Weights of a small transformer language model.
Size: 16 layers, width 512, 8 heads of 64 (4 for keys and values), vocabulary 8192.
Training: a variant of Adam for these matrices, 901M tokens.
MLP neurons of a small language model. Each row is named by its layer, matrix (gate and up: input weights) and neuron, and shows model dimensions 234-329. Each number is 128 + 24 x the weight over its row's rms, rounded and kept within 0 to 255. A neuron's up and down rows have the sign that makes its largest values positive.
A block is one neuron, or neurons of one layer that tend to fire together. After each block is what it responds to, as a language model described it from the Wikipedia text at the highest values.

L12.gate266 [116 120 141 118 171 138 132 116 156 130 139 138 170 126 135 107 131  95 121 110  97 145 121 169 127 117  99 145 132 102 154 151  88 158 112 143 105 136 127 138 157 128 128 120 124 169 140 133  86 160 109 130 144 141  90 125 134 128 101 122 159 164 104 166 153 128  94  80 127 106 136 151 143 111 159 128 151 121 132 130  93 142 160 113 160 129  91  65 137 139 102 105 149 159 140 102]
L12.up266 [127 126 110 134 101 113 149 112 104 162 112  99 102 102 146 156 124  80 129 134  93 135 106 159 103 121 150 124 101 116 138 134 161 145 147 169 126 120 149 124 144 111 123 117  84 109 107 107 119  79 109 161 137  96  87 139 129 116 169  88  92 144 141 116 146 129 155 135 155 132 123 139 123 132 133 150 117 167 113 145 162 130 165 114 157 149 140 136  87  99 117 139 110 125 110 172]
L12.gate573 [121 145 150 193 145  78 102 133 129 140 134 132 131 131 122 153 121 138 102  98 106  97 105 110 165 123 168 146 101 107  95  60 156 128 162 138 142 125 122 141 148 167 144 130 140 170  98 145 107 107 151 153 119 106 136 129 134 126 153 107 117 135 100 164 113 135 110 171 122 154 127 173 138 141 110 165 171  84 108 117 109 155  98 117 139  96 158 107 154 137 120 132 126 158 157  70]
L12.up573 [172 108 173 102 117 170 158  97 111  92 126 145 113 124 134 119 102 154 130  84  96 108 132 154 145 147 146 158 122 147 149 101 127 142  97 144 152 157  75 113 132 123 121 114 133 135 125 135 136  99  96 129 126 119 147 141 129 168 110  94 177 148 126 136 120 134 143 146 120 133 130 131 123 180 121 140 159 119 140 129 112 109 139 135 179 103 146 110 157 122 107 177 119 134 115 132]
Reporting verbs, time connectives. Mainly reporting verbs introducing a clause, often in "it was announced", such as announced, stated, said; also time words like since, until, before.

L12.gate368 [102 111 142  91 106 135 137 135 173 143  88  85 112 117 164 146 161  84 105 112 126 125 178 188 144 136 133 153 151 122  95 108 134 140 136 144 147 135 176 117 112 167  91 129 135 146 131  91 128 131 149 145 137 117 120  86 133 138 124 131 128 124 106 155 129 141 109 134 167 127 171 106 122 109  89 137 139 115 133 124 130  95  82 134 131 139 119 202  97 123 166 104 143 101 148 165]
L12.up368 [115 124 146 143 123  90 122 146 128  71 128  93 141 149 152 153 127 140 120 112 124 155 135 107 123 127  86 139 106 144  95 143 120 128 144  82 136 108 126 161 144 109 110 107 121 135 169  53 162 122 139 162  94 133 138 131 106 150 125 127 138 100 129 127 124  98 122 115  98 169 143 128 128 110 135  84 120 131 127 137 153 130 122 106 103 132 131 118 100 142 128  92 138 142 144 158]
L12.gate1052 [147  85 104 168  96  95 156  92 124  99  85 117 109  89 116 115 132 106 125 169 132 111 147 147 149 125 126 123  91 123 107 146 148  87 178  97 156 120 107 145 155  95 128 138 131 150 128  96 128 133 103 139 122 128 136 118 134 109 108 184  88 110  91 120 149 143 146 127 126 148 116 140 118 145 121 178 146 107 130 146 126 122 161 107 122 161 100 162 164 109 137 170 123 119  85 166]
L12.up1052 [130  89 110 132 104 178 186 151 169 131 124 143 137 143 136 109 122  93 150 119 114 153 153 148 140 123 143 138 125 126 113 149 150  92 109 132 163 135  97  91  81 135 127 143 157 142 147 102 104 161 126 171 131 136 115 124 108 109 180 111 133 119 139 113 198 106 142 139  82 140 100 114 101 113 127 147 145 135 159 120 141 123 104 130  70 128 111 116 112 123 101 134 105 100 151 162]
Word-start subword fragments. Opening or middle pieces of words split into several tokens, strongest for "en" in enrollment, enhance, enzymes; also "out"(stretched), "Sur"(vey), "est"(er).

L3.gate88 [165 122 128 111  93 144 162 136  97 114 164 138 184 134  90 142 122 115 113  83 157 105 136  72 136 113 161 125 126 114 129 118 144 137 179 106 148 143 106 132 100 123  81  96 125 112 111 129 112 128 135 148 129 147 135 146 126 103 109  77 101 104 136 166 107  93 170 125 142  96 101 104 111 118 132 112 108 118 107 123 127 143 113 137 121 102 108  86 127 111 128 180 137 165 122 150]
L3.up88 [112 131 105 142 136 138 120 143 121  81 116 145 123  92 130 116 128 132 160 111 140 175  94 140 169 100 131 101 140 137 134 102 151 148 121 102 143 133 150 126 121 143 138 209 124 102 114 106 132 157 113 153 143  97 106 131 149 154 123 176 121 119 139 156  60 143 108 124 131 135  93 130 137 149 102 100 111 129 130 157 143 110 135 136  90 111 172 158 113 112 107  98 144 110 121 143]
L3.gate199 [153 113 144 131 108 135 154 113 143  95 128 113 129 117 119 126  91 140 104 160 127 128 115 112 130 171 149 168 120 149 112 160 123 132  91 134 123 100 127 137 114  82 147 108 130 122 138 151 154 138 156 126 111 158 104 107 130  89 134  91  94 141 140 133 119 152  92 141  80 130 134 120  96 156  96 136 151 111 123 110  69 171 134 113 131 105 127 145 136 109 101 125 127 168 142 119]
L3.up199 [147 111 117 127 143 122 168 119 133 141 156 149 150 120 114  88 144  87 105 124 115 132 107 141 110 106 115 101  96 155 129 164 127 122 105 126 115 130 146 154 128 128  98 103 107 118 170 129 144 118 118 176 105 106  95  94 175  94 107 122 111 115 100 106  94 140 162  91 115 109 149  89 156 176 159 106 165 168 105  81 144 125 122 120 128 148 160  92 132 127 124 116  85  89  79 137]
L3.gate951 [131 125 105 156 116 115 157 122 128 102 116 125 136 128 120 116  79 117 106 120 103 104 130 135 144 105 128 136 166 123  91 128 137 105 113 101 138 126  85 174 144 120 151  56 126 150 142 100 121 159 124 116 106 147 140 127 134 109 164 107 105  91 132 130 128 174 174 107 127 134 123 121 149 127 105 102  93 128 175 109  87 150 136  89 129 133 169 111 106 111  93  50 124 118 145 128]
L3.up951 [163 138 102 153  85 131 156 136 168 107  96 168 128 125 134 105 155 112 127 126  61 127 117  72 100  98 108 109 127 138 151 148  64 103 120 150 100 100 151 114 134 145 106 164 129 137 117 134 133 119 186 139 121 114 111 108 138 144 150 110 144 120 151 121 146  69 130 126 100 161 108 147 116 131 168 117 104 139 126 120 123 184 145 103 119 163 143 110 145 123 153 178  74  79 142 143]
L3.gate1138 [129 126 114 146 106  79 133 104 135 151 130 161 115 170 111 135 120 107 142 143  72 127 102 118 144 144 108 148 113  98 159 139  80 100 100 133 141 127 116 123 108 166 101 105 145 107 109  97 101 163 149 108 146  78 102 107 105  83 183 111 124 142 101 131 132 139 107 149 158 140 144 109  84 161 122 124 132  83 125 151 110 152 137 165 158 130 135 124 120 103 131  98  84 225 151 165]
L3.up1138 [150 141  95 129 108 114 128 156 119 102 103 123 125 178 156 104 129 146 133 124 114 122 150 106  92 143 134 128  66 172 124 123 120 105 103 104  91 156 135 127 134 122  99 105 117 124 136 147 118 118 146 100 143 121 146 122 102 118  91 102 139  92 151 129 119 117 132 149 145 141 112 167 143 140  86  93 152 150  99 102 131 115 156 158 136 139 132 146 103 147 138 118 107  81 176 103]
Word-ending subword pieces. Middle or final subword fragments that finish a word split into pieces, such as barrie-r, outdo-or, monoc-y-te, noble-man. A second large group is the dash tokens inside markdown table separator rows like |---|---|.

L3.gate272 [149 112 154 130 113  87 120 104 138 118 136 124 149 140 139 148 148 113 130  92  91 129  88 128  91  97 148 116  97 170 169 133 142  76 127 113  94 113 167 104 133 137 118 120 157 160 120 149  98 114  83 129  99 111 135 110  82 116 135 149  85 131 121 116 171 139 155 158 104 101 151 157  98 110 121 133 103 124 135 129 111 117 107 122 138 165 109 163 139 134 133 102 165 162 118 117]
L3.up272 [117 147 111 162 116 165 143 136 105 146 116 149 137 108 152 135 105 144 129 132 121 121 134  90 135 101 177 147 117 111 122 162 110 148 109 119 123 121 156  95 112 103 138 147 125 135 109 112 134 110 158  98 124  96 117  96 112 167  91 120 140 146 113 187 111 135 107  91 140 142  81 105 145 125 153 106 121 156 139  91 163  81 113 145  95  97 104 106 155 144 138 125 118 137 149  49]
L3.gate471 [ 84 131 149 138 154 131 112 131 199 138  85 136 146 143  93 101 136 106 124 193 134 135 109 140 131 140 120 155  98  77  99  83 121 116  99  77 138  95  90 106 137 121 136 177 109 139 138 125 113 116 142  87  98 114 132 128 110 118 122 135 126 122  73 161 138 115 194 118 112 135 146 136 137 137 165 167 140  89 118 119  98 100 126 105 106  98 145  95 148 108 156 115  83 140 112 166]
L3.up471 [111 139 131 130 140 134 112 125 124 127 156 133 121 143 116 129 148 166 157 126 148 137 158 144 107 145 157 141 134 139  98 147 125 123 121 145  94  94 145 117 134 115 105 167  98 128 119 186 179 119 130 144 126 114 134 126  89 138 133 161 106 142 141 134 119 122 127 175 133 117 186 133 138 148 142 125 136 186 137 137 167 132 142 129 145 185 112 141 101  97 154 160 161 139 114 114]
L3.gate1116 [ 86 148 140 148 128 161 135 128 105 130 124 154 124 129 140 104 168 114 126 130 148 111 122 107 103 153 134 160  73 114 100 100 147 155 142 140 110 161  98  84 121 155 123 123 100 176 140 108 142 113 153 141 143 125 103 108 108 193 135  92 180 120  94 112 125 171 125 140 134  84 138  94 158 112 128 158 143  93 111  91  74 151 109  76 125 156  62 125 156  96 162 102 133 117 120 146]
L3.up1116 [111  74 151 154 146 102 126 143 104 120 134 138 130 137 122 150 142 108 120  80 159 141 116 108 137 108 126 135 144  98 114 144 144  87 144 125 107 137 116 110 162 114  92 110 127 132 125 139 143 127 113  98 127  97 173 119 115 143  99 123 139 140 124 107  85 124 141 191 118 119 160 144 151 102 113 134 131 126 154 148 123 163 107 123 113 111 142 105 125  96 135 143 130 159 101 136]
L3.gate1307 [140 127 155 129 125 106 115 150 162 123  98 143 104 119 133 148 154 133 112 164 112 131 115 145 133 148 143 111 137 156  72 107 117 156 121  98 134 181 111 102 108 140 144 160 129 164 120 114  58 100 163 107 140 149 112 139  88 131 151  92 144 122 138 152 171 129 151 156 148 109 152  92 149 127 128 105 141 139 144 102 108  97  92 120  99 109  92 103 112 115 179 108 108 121 134  41]
L3.up1307 [102 129 145 150 107  92 177 118 155 179 114  92 104 115 157 156 160 110 167 115 126 156 127 111 107 133 151 130 122 149 165 139 133 115 113 161 120 165 116  97 128 132 149 156 143 157 174 133  90 132 129 130 149 147 159 146 157 122 165 155  82 141 154 152 114 127 146 123 133 104 127 115 145 128 102 144 148 124 133  88 139 165 118 151 143 138 151  79 111 102  91 116 119 171  90  81]
Number-word compound hyphens. Hyphens right after spelled-out numbers in compound modifiers like four-lane, eight-minute, three-bedroom; weaker on score or page-range dashes and prepositions.

L2.gate314 [125 150 142 131 136 155 115 123 145 118 125 132 138 101 134 153 175 103 150 112 143 109 147 123 105 136 132 126 118  77 147 117 107 165 148 131 147 137 133 109 134  91 144 150 130 143 116 114 138 138 126 141 114 147 145  77 144 112  84 117 114 122 149 145 134 142 110  87 132 126 138 116 110 135 129 157 138 146 138 121 126 150 125 143 149 111 112 114 124 154 107 148 126 131 128 148]
L2.up314 [139  96  95 131 151 140 145 151 121 136  89 122  99 160 157 130 153 101 143 178 106 134 137 124 109 134 124  99 118 131  99 117 124 136 142 136 122 118 113 122 133 121 126 118 103 121 122 110 164 172 122 126 116 107 147 110 140 114  93 138 121  81 132  91 161 131 128 108 150 127  94 115 105 154 129 120 146  96 139 124 132 172 105 118 131 162 159 147 193 114 120 140 138 134 135 117]
L2.gate360 [142  97 119 102  85 155 134 123 148 101 125  81 139 136 134 153 134 133 164 129 142 144 122 187 109 167 143 190 138 148 163 114 157 123 157 118  90 129 139 157  95 138 164 162 118 139  92 154 188 122 128 148 157  63 135 152 128 133 172 152 148 116 163 180 132 131 112 162 143 107 132 142  71 113 129 138 117 160 104 125 165  91 100 142 130 133 139  66 145 111 160 131 124 126 157 144]
L2.up360 [164 111 154  96 119 128 107 116 132 121 124 133 128  42 127 115  82 143 110 129 171 131 132 115 100 164 117  81 144 138 108 150  82 125 124 132 101 104  94 124 123 156 118 145 127 108 145 110 143  89 103 130 117 111 134  99 130 167 103 135 168 132 111 119 122 168 115 114 107 134 134 147 131 133 130 156 119 104 123 133 106 104 132 141  84  84 150 156 142 130 161 136 126 121 117 153]
L2.gate395 [128 131 138 128 122 156  94 115 145  98 138  93 103 137 118 161 105 111 122 125 143  99 112 128 121 132 135 158 130 132 126 138 125 125 116 139 125 155 108 161 101 184 104 102  78 133 139 135 114  89 164 102 126 122 116 115 127 135 161 154 168 139 111 115 103 130  88 113 131 145 142  96 126 133 125 137 122  90 119 147 129 116 121 134 119 155 121 133 146 124 156 140 144 167 116 151]
L2.up395 [132 149 141 144 127 125 136 143 113 133 147 108 105 141 153 105 111 124 133 100 168 106 124  79 100  64 111 173  81 147  64 128 138 127 161 156 124 128 149 163 141 128  96 147 134 124 113 118 147 138 164 135 121 131 169 115 123 109 113  86  90 149 144  97 115  95 136  98 124 121 101 116  89 158 135 141 103  92 123 128  87  98 122  75 146 136 121 106 150 126 127 141 158 111 158 145]
L2.gate626 [122 115  80 112 116 131  98  90 110 149 136 106 101  78 159 145 131 182 151 124 102 133 103 122 145 146 123 123 134 113 156 132 129 130 131 173  93 126 134 113 127 148 119 116 134 103 154 108 139 133 156 139 115 131  58 172 133 132 157 160 117 160  81  85 124  98 127  99 158 114 150 142 123 140 160 101 128 127 122 140 122 113 141 109  92 117 111 168 139 168 167 142 146 171 103 128]
L2.up626 [127 116 156 126 121 157 102 105 156 126 123 102 146 129 120 144 129 129 125 131 170 115 110 110  82  79 101 118 113 136 122 149 119 108 125 103 128 103 171 179 166 159  96  94 162 119 125 100 173 165 145 130  63 125 128 141 146 139 122  77  97 134 143 103 121 137 116 175 138 139  91 103  99 102 170 103 136 137 114 149 140  90 157 134 162  96 117 134 121 124  66 152 130 138 177  86]
L2.gate721 [118 149 150  86 101 130 130 138 121  84  86 127 104 129 158 140 170 108 116 167 161 159 133 136 124 169  77 128 159 153  80 159 162  88 160 148 116 162  94 176 140 109 124  98 153 156 121 124 123 104 116 105 114 147 169 121 138 142 145  89 139 111 134  99 122 120 150 127 120 145 130  95 115 127 162 180 151 122 106 129 155 153 139 125 141 191 149 144 123 147 159 136 129 106 181 134]
L2.up721 [148  96 139 116  99 136 120 138 131 113 105 104 138 151 109 166 111 106 122 137 114 110 129  98 111 123  98 171 148 149 134 131 144 158 157 128 133 118 132 147 152 127 144 121 139 152 134 144 109  88 139 154 138 143 205  94 118 143 122 103 178 142 119  94 104  97 104 172 121 151 113 108 110 151 116 146 114 170 134 117 122 160 122  77 108 155 139 116 167 123 143 146  89  99 115 195]
L2.gate792 [ 63 131 127  98  99 100 147 118 165  82 127 113 118 113 112 143 110 134 119 100 146 151 126  93  99 156 143 135 124 104 116 184 110 117 150 133 103 105 136 137 157 144 167 154 132 116 106 145 143 112  94 110 118 138 188 102 151 117 120  99 111 159 119 182 141 126  88  89 113 138 142  99  78 129 106 139 113 132 139 127 152 144 141 162 140 164 113 132 160 159 127 136 107 131 121 134]
L2.up792 [100 140 124 174 138 106 140  97 139 170 127 130 132 148 167 126 109 132 101 123  80 143 135  96 130 114 107 159 110 126 151 145 130 123 104 150 138 134 126 139 117 151 164 142 101 122 122 140  79 117 138 107 118 102 145 108 151 106 137 123  93 133  87 115 145 112 135 112 117 111 123 144 188 128 116 133 155  96  88 103 137 118 151 120 114 108  96 123 107 139 177 132 141 147 123  64]
L2.gate837 [140 136 107 121  70 113 124 166 146  97 146 103 104 121 163 131 108 144 145 143 109 110 108 105 110 128 143 125 138 152  94 101 122 129 144 100 112 150 111 121 114 144 100 125 161 133 163 141 152 157 137 158  92 136 134 157  96 153 113 118 124 144 120  94 145 133 109 117 152 127 133 136 111 115 111 131 134 119 158  98 161  96  84 134 166 142 121 130 156 159 191 164 130 131 114 153]
L2.up837 [133 107 177 145 171 135 141 179  88 136 102 188  84 144 161  83 119 142 104 111 150 119 140 130 131 123  92 112 146 139 101 113 117 116 131 112 132 140 117 131 105 171 131 109 137 155 148 107 117 144  89 135 136  90 121 133 140 106 125 127 156 139 118 137 156 156 148  95  92 103 173 106 119  93 142 112 137 112 114 119 157 163 117 138 131 117 122 156 121 147 107 158 128 133 140 153]
L2.gate1124 [128 103 128 133 124 146 160 106 130 129  90 141 150 121 176 111 110 181 141 149 129 155 150 140 114 122 134 150 128 135 126  98 187  97 155 103  93 147 147 123 120 137 115 125 122 126 141 127 153 133 137 160 134 134 119 101 108  99 106 136 119 126 142  70 146 150 105 166 100 115 160 133 153 108  68 136 143 154 114 125 109 117  99 162 127 111  78 125 117 121  99  90 117 112 136 108]
L2.up1124 [127 128 148 146  68 155 179 115 122 130 148 104 157 125 111  89 100 125 140  96 110 149 104 104 191 168 139 124 157 155 157 121 146 126 133 154  98 141 149 106 147  96  98  97 126 165 117 122 135 145 144 144 121  84 160 138 154 116  86  97 107 155 142  97  86  92 121 136 147 155 151 155 153 149 162 147 139 117 123 132 135 141  96 150  81 150 140 140 128 152 122 150 145 155 107 131]
Temporal sequence connectives. Temporal prepositions and conjunctions that link to a later or earlier event, above all before after a clause (before signing, before joining), plus after, until, during; weaker on stray pieces like 500.

L2.gate121 [147 123 115 145 157 146 144  88 113  75 153 112 153 129 158 112 141  96 133 159 138 143 153 156 138 109 120 153 157 134 108 108 108 174 128 122 102 167 141  92  88  91 115 102 146 133  92  75  96 138 134 149 121 124 132 114 170 112 129 125 111 132 128 138 104 149 150 152 101 124 116 116 128 125 128 105 140 167 204 141 114 119 108 125 149 129 111 128  78  98 138 106 162 118 134 145]
L2.up121 [139 136 135 134 178  96  93 139 134  86 108 149 146 145 186  93 117 119 142 135 159 123  94 109 135 158 125  95 123 106 148  95 105 128 173 135 132 112 147 113 112  96 141 130 130 116 144 104 172 145 129 122 143  85 136 111  79 120 115 123 114 163 135 169 148 118 149 118  84 106 144 112 154 113 146  97 136 115 144 143 149 102 128 102 123 140 152 118 111 132 189 105  89 140 122 134]
L2.gate167 [123 153 165 118 120 128 145  87 119 174 142 133 115 110 157  73 138 132 111 147 122 156 151 125 171 172 101 139 118 188 151 124 163 130 116  93 132 154 109 134 122 129 147 147 108 124 136  93 116 157 115 149 152 123 141 120 117 132 109 112 122 140 146 151 129  86 113 114 137 172 116 151 108  86 138 126 101 120 166 115 142 131  94 105 171 130 134 126 124 114 149  83 102  97 147 124]
L2.up167 [132  86 184 120 118 146  73  95 101 119 117 132 122 117 192 106 132 105 117 133 153 111  89 156 108 125  74 111 141 107 103  84 143 142 149 168 159 119 128 121 150 103 114 145 131 111 175 112  73 111 141 137  99 123 135 152 116 103 102 119 155  99  96 147 119 102 128 181 100 128 141 139  91  99 151 116 155  88 164  81 102 120 128 143 110 136 169 144 137 124 131 127 135 174 130 179]
L2.gate603 [134 126 141 131 148 115 112 150 112 124  99 101 167 159 135 158 130 110 128 140 136 153 142 175 120 112 142 138  81 179 106 101 115 157  93 139 113  94 159 157 145 133 125 159 125 137 121 117 160 117 164  83 137 113 124 140 136 123 183 155 116 134 154  92 156 114 139 111 159 140 143 170 130 148 104 109 109  95 127 136 123 149 101 179 111  91 128 135 154 121 133 137 162 144 105 129]
L2.up603 [105  79 107 111 127 114 107 109 145  97 153 157 140 191  97 142 125 169 109 140 111 147 126 169 109 175 148 144  94 126 102 122 166 144  95 152  92 143 145  98 138 123 133 180 151 122 125 123 134 155 144  89  94 135 129 109 108 133 181 146 115 131 107 150 112 132 150 136 110 120 126  96 146 129 111 131 120 108 147 137  84  95 163 140 122 127 108 136 135 115 152 121 152 117 189 103]
L2.gate779 [124 120 126  95  98  86 138 126 151 113 130  74 132 146 101 124 125  96 130 111 151 126 135 126 106 154 132 172 104 124 123 124 144  81 160 141 112 143 134 133 131 132 182 118 147 142 146 111 138  84  90  88 102 138 171 143 109 152 166 144 128 194 110 112 134 117 145 126 129 127 148  78 115 114 106 148 147 103  74 147 147 151  80  90 126 107 117 141 156 115  77 146 123 130 137 151]
L2.up779 [ 73  73 117 135 151 131 130 106 100 100 144 133 153 154  96 101 137  88 101 125 105 155 132  96 119  90 108 128 138 150 109 109 136  94 128 106 130  96 129 151  69 120 143  87 189 135 144 158 151 128 126 170 131 103 159 122 143 130 158 107  64 143 158 142 154  96  76 147 145 185 162 116 127 174 160 102 127 163  91 153 135 125 148  87 168 127 127 135 180 127 122  90 135 130 146 142]
L2.gate963 [143  81 104 160 139 121 164  95  97  89 130 141  88  93 137 151 104  74 163 148 101 130 139 124 111 115 146 149 103  81 131 132 147 147 135 150 130 128  67  97 141 118 105 140  97 127 118 147  96 111 122 142 145 103 139 164 127 127 125 119 128  98 102 147 136 163 139  89 129 181  82 113 133 133 136 109 129 104 141 147 126 100 139 161 101 105  99 128 111 132 148 115 169 141 143 137]
L2.up963 [133 123 165 111 117 106 137 176 129  99  95 146 128 144  94 149 113 137 141 144 162 142 136 193 108 108 147 104 125 171 145  88 136 104 112 149 171 135  96 125 105  91 107 157 159  81 106 148  95  98 159 148 107 134 114 129 134 107 138 142 126 166 159 103 126 160 119 106 131 153 156 174 143 100 150 146 103 107  99 116  58 132 169 121 149 124 134 126 200 140 169 133 174 107 145 116]
L2.gate1059 [135  82 142 174  87 159 124 194  88 107 158 155 126 128 148 153  94 127 115 105 159  91 129 141 123 115 133 106  89 122 107 107 191  90 147 137 139 106 115 118 113 130 137 130 184 103 136 202 118 144 109 109 134 106 115 155 117 102 140 106 126 113 124  99 105  61 116 141 155 131 124 123 163 112 110 152 130 128 104 174 123 130  68 133 161 164 110 164 108 149 118 130 112 107 171 142]
L2.up1059 [205 107 131 140 141 102 129  96 101 163  97 113 143  87 120 150 130 101 109 134 161 124 107 168 148 157 110 147  90 126 138  97 120 163 134 126 135 150 129 161 114 165  84 125 127 118 139 132 175 158 104 120 150 127 121  93  96 107 135 120  56 128 167 113 146 157 103 106 131 145 160  98 120 148  85 143 144  76 111 132 130 129 135 140 101 138 129 139 111 144 117  70 159 156 104 145]
L2.gate1326 [118 114 130 121 163 126  68 125 152 118 176 135 118 141 114 124 136 147 105 189 118 125 123 114 133 144 151 123 155 133 105 115 142 174 163 165 111 131  92 129 121 161 176 140 162 117 114 109 118 156 158 146 107 136 133  96  93 182 124 110 120 123 131 118 147 150 128 113  90 156 108 138  88  96 127 142  74 140 110  83 108 112  89  95 140  99 118 156 133 131 167 112 129 130 123 165]
L2.up1326 [ 98 179 129  97 104 183 114 111 137  89 142 114  90 156 100 139 111 117 110 116 137 134 147 130 147 126 137 153 115 194  93 132 131 169 154 126 126 166 121 176 139 135 149  76 139 123  96 144 132 122 126 110 103 132 104 138 143 118 163 166 132 105  97 134 123 117 127 116 133  99 115 121 122 130  96 103  92 127 128 109 141 113 131 110 128 121 106 122 146 114 133 143 125 147 147 182]
L2.gate1333 [151 145 153 145 134 152 106 137  90 117 128 122 140 116 122  99  74 125 134 124  99 170 124 142 106 156 104  90 139 150 144 165 122 138 172 110 113 138  88 131 155  89 131 108 110 121 144  93 125 172 162 183 146  78 142 173 142 141 142 120 132 106 115 144 152 101  98 141 174 138 117 159  90 111 106  77 135 141 146 146 151 175  70 124 124 102 123 118 143 104 111 157 114 139 106 142]
L2.up1333 [141  84 131 104 131 108  92 103 149 114 140 117 145 164 133  92 137 122 127 128 121 103 115 134 160 132 123 100 122 128  82 160 126 136 136 160 146 155 122 143 160 136 127  89 150 135 137 131 119 130 139 141 134 103  88 111 145 136 142 148 101  95  84  72 121 146 125 139 138 121 122 151 151 130 123 120 100  86 117 129 107 148 120 157 112 103  99 125 163 164 144 137 135 123 108 137]
Word-initial fragment pieces. Mostly the first or middle piece of a longer word still being spelled out, such as man in Cenomanian/submandibular, compl, cons, en, mis, plus occasional whole words like contract or Court.